Weights of a small transformer language model: MLP 1728 ReGLU, no biases in attention or MLP.
MLP neurons of a small language model. Each row is named by its layer, matrix (gate and up: input weights) and neuron, and shows model dimensions 192-319. Each number is 500 + 40 x the weight over its row's rms, rounded and kept within 0 to 999. Numbers have three digits each. A neuron's up and down rows have the sign that makes its largest values positive.
Before each neuron's rows, "fires in" lists the words (lower case) most often at its 100 highest values on Wikipedia text that the model never trained on.

fires in: "the", "a", "my"
L9.gate178:480558503513436530525534475465508450501534533559540438439477509533490491481440532508463540508546523533492550518432571448482474594539504507559449461461445515479527533500449469484465398497492434574480482410521490493520523439470593470550540526476502516531519568487486560490552544471492455452606503561501531479517474575480528485492451533437496538533545575499526481476497492507442434494554
L9.up178:520520472526569443530502488501474423453504529496528486496461553479504551473465491567478563493525534454503472514495517554529494555539516456473490488528486489476537533470505477469488535424466525477553518420504479596498555492509567469594461464419504499467487528515508566534495539563485490499468469528562528501523504558456476500482483433507432498425545524478465517516513540541494448459493

fires in: "of", "in", "at", "from", "on", "for"
L9.gate1106:501583502484452532561512519455463489484563511549463517501460553474515558482524463485584467509542456506588472539469509512516516508527512515485481435498522578511504540559473424458499562452488492523495500497528583521519456467523541479477554521511568454422466456463486539538504536521473557400511418489487463527543520466547491505497447473501481547516481459617578500480497492447550502501483
L9.up1106:473582454525479459467606491519530473494480547471508493484530529472511487481453523458403555494450476515555498483469431550543451395488552561511502447513465504491579545498525461486491499499525548454535471518489484567446580469511448519484541515430519473443499445441473499487463558489497530506525509437532522526536505445572417463552503481508502470467488497549447456538508533450582492475487

fires in: "book", "books", "story", "works", "texts"
L6.gate947:517579471525454433480459516435501565514422516528468484521452507482575482478544472517511517557539454506577528441478442538508506578596459475511468532493487477508560536450587391519426463510552531522525573407627503548501624532508530528448490590472475495512513499491522495505522565524549532553545471476524411478524514518449512500537503522529504567459477581456460556520531501531496478497493
L6.up947:493482492463534509549532513505416509504538534511496526495482520526553511496555471528515500525494487468508521514545456518457449471509572528497480524454458463443537479434469543565512482582496490462542518516486535489446482513480538547489517531516458487523431571404527506503434490504491527471512468493469489579594477488558466506521545510551459424534480468516545508528524496494463533458406

fires in: "has", "have", "had", "having"
L6.gate1247:421496480516596496401511463463479483502456545549514464421520399519490485484551453487556463409505501500482484450552509517512494480611461536584523449471483522504467519481454533502527476468469500501551508525496438520513522508545501520456586524491529534466481545464512499535524541438516472535537488515490504488492548484595452511522515525500508525486579487499474518490574550504431470452549
L6.up1247:439541534489456466497515442470456456563484491456580548528508591505537563529488524565529539519471444546519468417527490481417520481454477485459469571504455520551487501567539488570530507445498446567538477517432521518512451547409512540500461477462528551549516486474501539563441532524509592478470489473488471482518473507508481451553426480531475592489517510523523498510457521511463490526536

fires in: "before", "until", "after", "if", "since", "upon"
L4.gate1447:478525498513505433474496499480495452479464490520447452523520639478503429477563542448510498525508460515480537485476447470530454554456504457467410555522530489525527475513503483452527545498530425490472504510486480570410553518501461495437560484498474596430480532545476503531496546514564454455558504496515540526498570476514531474533514497464473443436437595518493506512452433475528499577519
L4.up1447:515471501493491447516502482382482507496535425516427466506526609425497425523531511483471502540503420498445505464502510482531462502489532502487475525498500480498559486495467506476499587480488458501440481543480438503407549503455490480484563449514487522481490535525457492589542471492595444414574507490498517599470572465539535444498502471421506468400448554530457485480495514517492501559508

fires in: "after", "made", "of", "on", "following", "before"
L6.gate326:480521491517548434527549474526488473496555496496513539473497504538566492474470537535499467456531481435461516439453460473506522424537499539423483540514523572460437446520527555505474506513556486434507557567438552483484491428500448465544546550454490511544492531473516501461517481429495464453440467491552461505523474507529530408515452478443482466444499545548510539473584495511481521560518
L6.up326:477503566513477414529398544494506528442527438493496542521511513380485497540523474508508554532499427505480560548499493474561548577518573491495521468546516466456483480506491515493567514487469425562496456508499501540464487466506495464421531531526486521479496499471523532515488543445588424487537540559528517528492522517495464487490499435510483522403565489471448467510466483460543523551447

fires in: "of", "de", "in"
L6.gate811:546480528532596485459466486560498464489452498443559561482495521401480562488517542553457477517530466478474480527500483473529528572483432545540440483508540461475552385523559506510494546502538561507493478516487453531537533465556471481474495478504484412544486534502477457496543452487530477463443470533546464457482504411482503479567541485431431518581455544621487464449518575481447515530502
L6.up811:509508556510558505499502508586521484480512481487516539522500503454510466466523579533473485560512517475491467520479477471497543544467461581520453467552551537452512478530514543487512540457484569498456466509429530524507556491530463519489554478490534442507467554475475465526518418518486499431480554506498478486463521422461480525584542493473372532515475530611479530480505570420484492515526

fires in: "that", "it", "which", "he", "and"
L9.gate569:493494446508558461529552441484532442516556488540398411494540465502420495442448531477488524486446365557503550535459448458566525547507518482489544481573448514461527511526514448558550468513518492461495535530504494476517480507503485508482503528468508514552468513466458465561442520570447476496612502500501447484457513423408538442455467469556426498579513480528496456544589501484553519524535
L9.up569:478472493581520504566482471519505525566490501546475466587475541541514478481518414567506540462468456467574518515484506454505485481611557530541485493520466531493472599501526496507478482484546503542543521386539502421511504491455485478509485426454565450494481496491521502552452536480480521558537444509451468432529560527480487455411507581543450497505524502540580412588505516466510530542518

fires in: "by", "through", "via", "on"
L4.gate91:512520474527451511544437499601407462491543541432524510543405506512482484538557498547564452569488435504520522478533465524488495557451514551518443482541437418534470587585471474451456579438530540514511510493457542532461383435434483387441514536510432499467538473510522541544443513519526426479466499512475493513512529530543463469535480562459433570542539496536538501465391472476457495485515
L4.up91:459495472496499509562474529536483448530568515440496457505427517506483474485526498527493489581501510488443469475515424446516504534469543551469457495456469489492466531594518527478474572458520519468475515531451487544470454482453470465428493481458459517470522488521535523530422451434581425470466565460462507525486521499528465431498492546549395552566597538518565442483445496434484490508507

fires in: "family", "life", "years", "contract", "families", "career"
L4.gate1509:452536470499462550457483544581563500447536509592556494549531433518573589506476527459477458502483508403517511449549528473537506542575547523409554561563510502502482409420435533513479456497523553514511470487505536494494491508484498539510555514525496519500490496423514537522493533460534434465454549490458515510461426504513504524543507498531489561545472462467487538477503563483522501474498
L4.up1509:425513446483454556445526524561557495455511498584518507475512423484548586506448508484457465502463488413434559479535511464481495539606529528439560545562486442487476401411484573531478456456481548524509464483512495540461475539462480463539518537491468538495501524484506532523469532484532424498521549431464521529464463472542486529487485469502480549533492447468525518485498545531508466508548

fires in: "only", "first", "even", "lost"
L4.gate266:491535494520491514515524595604576492469455506527559473570491408426529489508563570497468474442478549529542492502564482479445515453538469489466476532561522466502459500538439472482550465472507430414442492519478505510440505465493474551508539494511448482528489499429436478526452508522512494429513458550538483486483458513507480483546437456480484500530516474470414481448469480471540484461488
L4.up266:494495509506529465481494557582496482481460469525583487526485449504510491490561592543500538459463535520519485556518488495450515511544504491470422546535483523460491511523441478527549459447552433423482493555520497509495477554492496507455489539523453493555499509501457498465456479554487507444591472489515451529463465508426462470540429394513547493509467482452404547497477445505534576413523

fires in: "in", "by"
L6.gate1265:458540530487491448444592469551547527458562497502513457535413568552532510490562544497422482558449465539521457499528535459516540494511501478561483479501496551501515512504502462436494570479492494535559441445566484559459440484521480454526590568440469477461434458432572434521498490457567538510504492489476505452498539410512429495507505484417519463496459520537542444472496499470504489530495
L6.up1265:462517502520489463493480517502520504542482546456488435519434492482577540494501473467496485490411487493505555516470460516476577501456547516450524514477435542579533521504520508486518568468449454515523562499485559507585553552499518481483498422525467527502491526520505513487521515467464505429525486549525524530463529458544436572504598501562479463501522517541462410526561482430463500541459

fires in: "had", "have", "has", "having"
L4.gate359:532457580512504534426443509510449545416473540522531400557456519476523568530471563438532482508535428539479545442480516512441442530522464487547450502483535442453506523482510463574518486487554517504540502507507558538450464552446502430463448460472475539522463575524486442430469479522490508531410460506510520492487490543492561510504507518553548552526553443421532462522520423491487481532534
L4.up359:493438571502489552460450507538441510461427507518561456515444518520496528524471527429518522507542492546471545506496509517476440533512498490533469488556452461481545492538483529585570484527537470458567514583451557473442465548483493409491421469473473574520452566474459462418497515537483474514454478470504456452501423518544521450471491501505471522554567509442560448564524422528509499543550

fires in: "not", "to", "would", "be", "is", "will"
L9.gate275:521586500540425502530448481457506489539448501478496551478574461545522472513478495539537497507588514467550568448494481574530496541474456538525497430472469526465543551441472515502437499492501564517514531535536508476436472505485457512482524551550481512447553477416520520474548408467508470496477470530476394565504556473513472550566551530491491509485490582513491566522530503487472519540479
L9.up275:525524509454524478513462556533494529474430464481504494491557483491535535476505503413524559493635545500477536397454408558478502500495520503498482484503536531555424493475502508540478525558464470447524476517483488471513520529568511530489490502511538595431512528523393426459526521498507534558515539550587439433500483562510488502489575478484465482496532478497462615473477541415513450527485

fires in: "on", "of", "for", "with"
L4.gate544:489507555495446505515535496573542536474541464503446513474518490522479556465510446521443533582431540538452641507474503502553518493485522584543533441586523482472525420475480510457523485490470445540536483532507538548509501504498498362481505489422503430494480548490478476577493473503561497515475496492529531521448446499526521447508458515430459482512540506510523543509485480404543527442497
L4.up544:525477585476507484558550493498551454516492441546536600509455481523465576534556443523459444600494536530483575549464510532542493470477524578489511427570512500514510421505444471472495438496493447509516481504463444522518494487546505475537506523449512415487500515454475502521522488473552487511516528573525497509474459499509481446485511467461494500539558463481474491472481440426491536434525

fires in: "of", "on"
L9.gate524:437522509476475506490427501468509554462573449580530537500474551483492493537486536527531562470517433508548528480452482503550559487532497557501458456474502473479516505534581475519497609502470500477521458524458486562458483479459493497610528498491482454506374492446503460538533518445562485509484498549467528526546570464477479585573491499500517514499441534548505506503506483496510512536528
L9.up524:556524557500433484516464502544564546454575459540556517514553473483487516493471573449506440467501490573468533543478549435500487519562553472486493459481515502490516485502504527549501558497497413505425601486483557517502486514497515545497544506498508517470468464541487550457463499367539547486562564522541537485525484484571546510515541481565464476518464500520491511493452472470523511539491

fires in: "at"
L9.gate813:558492575462505529469533546512424512456468445530422459472512408484450437479514496425502443464523529460513486553447563523552540479531486530431542421475465483494533432464498509496507490458470532467523444475554456462497528455483515583476555497505498465432470580478493466496552542498524584508503458533446558499495515530466517493525501470477565516525491522534578523499506452583560477531483
L9.up813:529455521477464455537478482504509454457506465508502531469556496515556499534560471469469551438521514469464486493533554532478433537508436461486505443476547424568532461473526483480476494523521523462476451523480493482550478484438439547438507531518489499437503516448448427531437519426540533410525545442467590529498519501495532515506484470470455534533499545585496493506495502546486556491549

fires in: "on", "to", "at"
L9.gate1031:514528544507595540559520512421467472518507463483488522475426475499553505486538464520433510473464511521534505417421433513529540544430539493492632492390545547489437499492472520468535563474460471478482487570536476457475495483429504462566447445519506472424637489456534518468498451480523556481437488468501464509442476545575492539487541506460473551554524504554501565464421397480538561452485
L9.up1031:518489544524564512543509531440460499548467514538530482493471455467510477520587458486518467552505548499531510614488490454553465534473593556540573483429506517517432497475578461432499504423470510497558535581465437497559503549454486477532530461486474507515553473490502501484495461519542445451497504526521545503485540483454490576437507450504538519473442514574524470444467481480553445441464

fires in: "group", "members", "member"
L4.gate20:566591532484565453495409485592467499555497522510565467544463564547470490571533499508513432466490516508544546530447484541503423468515555589544521516544524503477446485445471604549458496473480507493519505490632476470440578568499487481533493486492485556486556537496474506487546558515483468533538460495548451428545541507465516455524513489560454514552520485541584506487533494532482497543499
L4.up20:552534545501529430476477414563499468549487495525497414563486572547513507532493523492555442394498502521490615530431445540466495499505571527486538478492532532501496483503482572514432544489506505507549510492591456496476531576544473582525432505497449516513533590429471567487534535482514511607528476461531563469480521520466553492479585504590495479493531528565591475552502501548500460521449

fires in: "by", "to", "of", "in", "on"
L6.gate1698:497510559454431487487537407542502484434475486510484515449463508494554501539474529528493504451468512495490447487529523529544588457559516499525478499436422474460510519490477404477532481458540548498499510501480520496473535499554470525451639515470412539548500421488518566500495504483543499545529497423444529546494494529499477452508513501511493556558385512518518496486445438513565541526507
L6.up1698:519569533539477514442531429603548512462557480462465465529496488514518515449485521509547533500390520461509497543510506533546526462508527431519477492471548520435527523480453482473495501491541499520484511499538466521478535469496496487434594458497465492525539443462446513500476533458542484568559472446535508497495590528533481438501553494441517549509387465510522480513480483495499494589514

fires in: "army", "racing", "given", "full", "body", "set"
L4.gate138:524456504523460501487467525524494512449492448466542608504531460538439508532512483487479505493526489485533451540439488468538443514489459552495547522506490532516434477508469525477475541494466475438529567548483552524465523522538497535440541542563574524497472560492492452518533533477503404532550486494358477489500482559498459430521545523574448413527524473504503544506497477474503519449538
L4.up138:515422531513445545468449511517531499446520445473546493532533446557435447513528494505483500513429491499553493524439502444473462576517471489508569533473470494527487502513421488532488521513510504424498608544431545547469486551569497533466487507570556487508471563459468407483555515463488517555561501487416486477504517570483456409489597519521513476472465532475569534510491522446499550455509

fires in: "military", "empire", "civil", "industrial", "primary", "middle"
L4.gate790:521531498545455497455535490515575453449401494469494460515547505468410546458486529527499460543513565435527501573441538467488456484472487475412420500546435545554463518491498571455467504498437535478491455507545505513509437590570481520538539527511493510531568491497550481489514527524481492546525563553380466497487526473494500501558506563512485493493536466475490559572571540523484441493475
L4.up790:519554488579427494419536467457537525443473514480495479539505440451446545469498525567546475516498513431520516571458555482514460440484480529444477503524441557547482556467499564498516479451401520477571457494542516494509448551526507541542483504484476548543563451488510479490519500468473484540567531510364418460471453451548477412575520553531466444426515488478434503533545517524504462465493

fires in: "some", "most", "more", "many", "all", "of"
L6.gate740:554466540476505521554519523444494497483503462482455499513536556462532489490537498525510512527504528442442521510510458454527502489474457481477471477478431502542515459425484538532446587482577468484457480484530471523481524509464537509502539488541477503444547522417473488556497451459483510492459482454501490509513553468560497452546541503450469484525468418503608524436473539498488539473529
L6.up740:478507490420487508440552473554558539492499491501511571464597513463490481476507444512432555509414470548523437524513575459464489431505417500583476507542437524516551538519438506483534479446463464477457483474499478486441546531493463522448540458478527489464503528425520528545495503428494468464552634457507507539459544443514543419530497521476450523421562489535542473445522466558474512584487

fires in: "only", "good", "badge", "poor", "best"
L4.gate1310:547474516468421531519489477529521521499501508495592480518510549467521502460520543437483531506449516587431501432514473553451413493484473542484449448517518522521551451445443579504541470462527517467590424492503441527481534546439440517504514496470481532518523523530485469518500494508511497491543481497588426472512476441408545544535521491424575503500527469460414474503558487495539467536587
L4.up1310:579520505437432514534508514561529495534505514486562444527528540487500541501535550470485511458405505519495427421543461523509404484541451485457533491561494549542498544508469589516545559461473462470526440521462486524482498591505443494460504561482496518503488484526465509524446581535520482540549477451495450519508456435481564558574505391476580518491529577473435505562526513500466379458513

fires in: "political", "federal", "civil", "military", "democrat", "civilization"
L4.gate415:549489479577493458436500506526493428502573494461480533459509554511409520434515530502477477532566418476527503479476487511547494455539472510530513501498494501471500502381491512515510505519453557480487455483608588548476522504481465504532482485467509513442558572479458526436469501561529527519514488467429456488531551510569437521516474546554516523540460480458430507525477505514594449464502
L4.up415:525522494519483498489482477497453419513505495529463540546559430475489515491490481515463434498501495488473466433520445527450494478437453482451454520434468474559553494512528546536499492473436505473498484503527502527490474513493484550456422505436512498497553552484462484460532530444464471512461400556461434526604496511514491484500543532527509550610411494528487505527511543419453539527531

fires in: "basketball", "sports", "tennis", "games", "athletic", "swimming"
L4.gate773:531462469525549477462485515513482460508533533498555493508466506472471494522516516508461515538519566507572488552643484489548553477543479490511470470483545609539522534591493561551449536474415492604475494482516517452536552509531527481482511527448464547517539457515525534494513473421460452508499435532534530510543545528477529468473467491545452495498504545562518539447488424488484510480486
L4.up773:566578471521512422479484447478452548495469472516552535487519462449476571506541475600505510480423517555477487589540504567514532519455494507501433591469412580514549535528467567522543532502508508538502500469526509449449492459501535531468506515494530626451554484555548550521520440494521488443470477471573482465545535486462462545452481486440576487529493526478557523473482520429489440516417

fires in: "in", "of", "with"
L9.gate107:425502507437441473452442476531627495438503471552543562437535435487566390536526545511551492505528528482463460459499537537508456469514447514516539485427608480465545426482441528494512513461462525549460381479462581510565536540504508506466501552522426550521505518536448484446512516502504515441487465501529476466479536494522446474523537525479522510528435517526473514486486476447573574457498
L9.up107:452523519463506502420491504528598503461459450562506634498451479520489443551533521469526561453534508465546454481477532534477453473480470568520523498442586457499553497491428507479504530510449521512487440498505471514497557554460516457511508536573456516509537539509486517564512528573505500446557471520510533499451530504492469455496504510433531483525450519493515514452518485570535549504508

fires in: "have", "had", "be", "having", "has", "never"
L9.gate979:573571558550517478467529536464452489498521529489558447466467471489530474544568451477504542543460515432516472528501500480517529521522537533481533431491482458521523524417485559578472565512434556551543482462462555581455521459453430529491511504450509485595460447538507488487511483500516472493553466539518516578458521503510521499514508466529525536479505485574482542445554593504531436525480
L9.up979:518351542494542603489504463497524445542475490535518506473509526555517528464446555508570558472555437502498487467564529532512480528490452481556466486525475480559540437460476544518516521448530476512513452528465511520503501529541452488542537487470557477487559523521497472454540544556479526452457443498456511555480435533479468530520555531517458536458485478443504508451496468513516511561555

fires in: "more", "very", "so", "most", "less", "too"
L6.gate1497:543479494496525579408497552474448465471542457485538400419554478505488556599509492482485497560452574499482467515454431490510465451493519480480528509481489485479488538512514492493473512520559516474485481552475511485508449496519483520509537521488407480521475497456557496498519494555555544435513501541495452436384540472582586535446554429508518478456537516433498495445521505458546552507543
L6.up1497:600478462474458545503533515464440488501559468467461430448499507508507524515549466524558530466531445440525453543486516496475536477513440462518582481432408444500472500528551501453488500507508524554591512522445553533534510529518507526500591489449381520521484473540492539496450557547544571467549479493539410479483545498488536508469522512494514524501458460564490471473532492536488518478529

fires in: "based", "located", "kingdom", "wildlife", "region", "favelas"
L4.gate791:529558492596532525388433499476500521503500518560522546519452546490472431511473440504546553474548441497478521578530501514502489472518480547503523479539515548484534492485523533449476475481472512490537489435470513457467530496538478480534453526538540517526557516513557541443460498539511512471534445501474523493509454513447494537507430615517489521545530491573406508522472537528479501477553
L4.up791:505488481569488502396468480483530507496478512580544523501532516470442457496506446486572534499517466478513500500473496459517487501480487543509543464518502483489486495444529522430485434507461552482521516477488541431473470477519510414541446551545544508533483580534530494445512504555442540471507446413486491520445440521464474511489455589502496509518490486551444522546485575522492471461542

fires in: "also", "silver", "final", "costa", "mexico", "addition"
L4.gate1708:536506463492506473521535456441530475529483517498538417467467513481477505519502484485549448520487498435457467544497470490527501515560466543505503473534499501533464535544625533535530424573506449518540439553503484518498540520534531532519530613502499520535492497507538474427498463497488445448587546477450538389505489516421479512538499522558497505526496555493472566580518507561494577504527
L4.up1708:494532516519497482427467569549499515459508524473462541454533514556539519502512536573497501502463475481522467548496477475480475440511485531511543522578503526455466504537527492537504527518506480587510487472523476481442574455471467489512518502472502495582501515466503500494545550493622486501507496504542511539532486546544542507482482556404496509557458489514530495479485469461558491542537

fires in: "with", "by", "of", "despite", "included"
L6.gate953:556472539485492503473505465551509520480513493485498529506493477461529480473604420570488477499434495586422570550541516522570576508524459498537473446472442560559467513493540502483487508466468492461557534511493457465484439572531586518449520518516534462434538538518408548527544521536446523492464498619453476442504470498487531452503529521532442491534504504481566480506483464464466520510446
L6.up953:498525521453476520512449444517523579463607510508526481525516490493528436499577460551483483499481489491486463477461444526544560492474458452468574436487482513487437437462547471485548518454419497475492487519545466483525516505491571540479544470483450431460490481398461483501540535557448502477522511545535426502472476469493537495557585473488463524565510464517573484580484500493482424521534

fires in: "business", "history", "operation", "tennis", "operations", "swimming"
L4.gate1141:536539467489562565480591445498460492505465530483513475497493522502501543469559507490521455415548458488486517500602517454548435497511542554466425505468489518561543569504528575400508563492478483431494432446540543496487540512487441501495464566464446496478529498419463564513414483435518478444552424467472445484452523513475504487552432572586496506518553452526510484408495469467484494456532
L4.up1141:540531494489562518499577472497471485509477541429498538511506507495486597497547545458522457487523504575483485463635483471521436485534524544445456499493434500523534559482569611483487511492467509436508380480494550444515541531473485534445489552482488479507575485443454571511458526434513553446600455465529483504442530545533491488496409545546537537498564483540497514475514509465441507551485

fires in: "family", "business", "n", "families", "community"
L4.gate1617:434492488504429514447502556497501536429440512580484534500501554473460525529496479454453441421539474465449513469509490557582573538490470552515470595515437463494488465454428496537533543486478479511551463545528527542514530477467521500517541493531515505574486578434443498511477507569515548504491420522485443482463511449513494485483455481461490554495523493490554559489468548477462542504486
L4.up1617:473540433514512522564482581545490410566511511485502503508457461471481526588492547570540489464467478484471519462510544503472479525470456496446541540521560532517462426480494486500519443527506580411450459486630545521491534561525547399476551485584510428494556503498480570475496476567490444462518471512520518540451537527535457506537528549445532419525493525594482478450540520482431450500485

fires in: "by", "at", "after"
L4.gate259:492412513503518522492569464544435493455541513537476503473426480570524460512475476480474489536491489520568474505459486493421576563421476506487420498500520499583400531578469512471537482473519498481500414450530504428478482545503515546471505506520510508500553502470451539500475529589489534534502474460536552541532484563468393429527469425528494530516488478405488485511504382516452572459476
L4.up259:542388528492505495501556443527437543435535517554452515411449516529535484489481465502495503474477474515519462525492545531471560552424403520515468464472566540572420479562493557439527491460491465483504455486537487426534478571493503510488508461571545502458562558442506479521524518509529549523458568512465518520505483559493439434530449456532476483507432445410478493481509419528418575464472

fires in: "version", "member", "tour", "cover", "video", "ep"
L4.gate946:490505474497544518545448477493460492474532520473521485477539530451466574572498555513548435527470548520524528437429432520491478536415459493472530406483426476508458491493448534462475486448506553488490566459499476488503552525472458537479421506557482569464503453514474438499508465463431470514428462445476451457551462483499455551509515479514542489472518448482583512569426476519548496485490
L4.up946:473470471493574467464470545496466540511595528473521453493486510487437507551532524483512432491443551507571552453439451523437444500444450472447493401505416503490492436512455501446483497438494583469438517478497464452509501550477450478489425526539554621514473470524499510531548512566490502517448509486461453481500484518521524508539552495461484522473503432494579494591460484499545494528536

fires in: "same", "current", "third", "as", "previous"
L4.gate1329:520524516498537499515454489555530565502438494517531544479583403470499500511562389541562413504486505529544496461562452492511566476446518575529460523545526487506468452513548437501531516502548551500507571479518521495474515529485467539477490552483544440491509578526589470468484515462575438522481489487498514547534432496487435502511479517463493565527520561459472455574577546496494490537502
L4.up1329:569545477455524548507518497503504532495446437509550494496536426446516512487577433531579456481552484503496496528492466527507506442513499560544465466502568521524493505547507471560517595443506542562474557464510514516453501528470456594450486531454538459416481576553535428478433509446572437534509549511495510572585515493517453473539504493461543496551498628474466457551578528514474479518485

fires in: "a", "an", "all", "any", "some", "same"
L4.gate1114:451457526447517516494520491518511557519511552483524407505517546528565498582488463469528533544492552540482505492550503520543504525499491522489480491519492530472489547481515500505543545500485485509553473506511542491486545486535561479552506521540468452544549545530482521490514489517537488396529523453509517455557533611569569505469573500464510453498478566505478557448542468583457502515501
L4.up1114:476452527462539521484482499541489479493540536451507403512518558518561481572486534503529511523536527514486480489490456532526481524525523513500479455502484485509502566480470582468538505485526507507580487477473507498434477497498535473565497584531469474530574509516509569508528488482550515454487509469467489440555543595529521532468549478488517468509530531496466527476571505557445525519506

fires in: "with", "to", "in", "was", "is"
L6.gate1682:496474466507525464498452459519526468548534497461491523468462455480489423496566489562609538506553494541502492489485479478517579547461498507534557457460454549525500491503467504520546495503419461524536516512467516467502495512507458581565486504458467491520524431450435521531513491497466455506521451517508464428453442445543521480560524553608551490574543491583463519460482464509494541458539
L6.up1682:517508450537521424446452453517524430523504455550567556454500506478496448523529465493450517572532531486505545469457501576468535532498489501583574503414499472520536527461524515475539539448515428556465449521509541428497491418521503568522504520440453540516411430405500543570521473539480467425473504473491498487444466565523489493556512501543479519521522476528464551503499432542468524444536

fires in: "the", "his", "he", "it", "they"
L9.gate526:477499519525468513549455491490453473471563475538480438553497441543442485433501507468479588472506543488485479478513509544440452534483505501489540492541516513505495551437554526460463439484524450490482526506508447455462497539518524481465527519551536494539562497525560517527423519475465504498475562495498492503455502453487591547545446518574479522453555544496506550518518589515517500422498
L9.up526:480521513572533532445473517493510485546523459525528519514473451462422522525548494446527504533483458475474532501523502506445495525557501511518471474517514531482469509482515477523504428477547530505530570560439456506498545463483484534554549434560542434494486534450482457529439512472426551529492494460490421527517483455455544437472424567524512468442446471489490458585471518497413446530585

fires in: "as", "was", "is", "became", "been"
L6.gate147:444543550539503498464612543538533511534498483496543528469493455515458514584534497510557452548475580507508476416471515512519472468417566493502498388501476527485481540576506459515469483537458474439645497478520534486542493502572498550511462521540518476529546495530524525441439505538445554477484522509494559480410466513545487478545400486449561457520493510528445479511402505501458435477465
L6.up147:469571534513527427515551497554546485451522481522495489457524455513494535518511474521491448559455491487440495427455490498467476506513474494597501470532432433548490485528507490503500492576460553503576450467513497533488515488534493581491519523472458434552516496511637537560496543507564449547528521532478529480471463497494433496535481484446560456511525525497439528476454454467454425467462

fires in: "he", "also", "she", "it"
L6.gate369:587499561484475471500470546498523491471531468491528493462413502497505490508491463534499480464502514517452542546597538572453542564488528487487520438522567527506566498547519469529538390512541578525521499506459532507510489587568470495462518483541501467468502557506472526544450517525490431473524530507513461477410501539485534572443467515486468541488517505470542413457523525480495514496572
L6.up369:499512484481620484481536480489452452454561388539504545438450516465490470428519474480545509544421476509480528578562508559513501497477488502501536507468547539477515598457471516449527462502541568503501552586438514491430528531477437499473525489507493558557512495433521524448441481542523519429510535523503473551476526490517498510519480470463505490556485451519477457425552585548534503539513

fires in: "more", "most", "less", "moreno"
L4.gate1402:510430564519499494468436495500457491552568562506509510499553527430520519507504553446457540549423518542517498579458518519538496467523493445510484439527479487475496478437451445542433528472512512518507496518467516532443426430487499511471510518440476537490486434435499527533566489538525544496538577536527472438494467459455524526556528440513519513488461519583579393541534479472495516486456
L4.up1402:523470558538448533479450525439434519490585563516499544452545537448517499512510579488509507553470487514531451516475520477533518469520502482485475449510463469502484468494530436497421531503475497576457505543472489467458525446453543553447498508441490514486473511455491490557508487567560507542557543527480437456448523425468568488568536456560504509527551503536542397529537480482479571503500

fires in: "based", "located", "found", "focuses"
L9.gate588:505529502523445469437485462522471537526521536536515514571492475448492513495581480457525577583490508518519545548485413536503494497582528493528528550441443498548547486510502579504559478525499469453410523480515514510516519521506530506563487496617573503495498449557497419519530396550503528545503431508489513517488483528523607491536494571450445518511506493549449514495501475501481502494540
L9.up588:511520517533461437443558504497534541545510496529488556535456481475487507494548550531617552504500508536471509517493494525452536497504474525505510534481440440503470544501511544484520499462465426486496577592486538533504541550470507531527442510546525450517487419500473486482489454558452563459473451509504494526553468587511504494531475647519548531516488482501436562501511598519507533468498

fires in: "short", "small", "women", "shortly", "less", "hip"
L4.gate320:496427450541522502550488500390526525546563529522473494522457506456494592509496536453483526492530482489509598506489500551491563435568496540518510509434545554423520523474460429528433477589467537410469471546541493579489551426480521476470480508457543521532570453441549587505517506424495532454547413543524471500541496509443483438502515520526508474530436486450429435465495515473499498417446
L4.up320:465459467486538497491504459479501495491528461469492554482555511486516455467538477505576522499524521472493520526519469410507528498490489469554538503515492528467555459417487463483516450489508508473524506522546465500607446388558497504509503526495494518443510457509550546527495547457547529516454466530570478473568527541486480519477523419438522571493514504507521494507484493499508547497444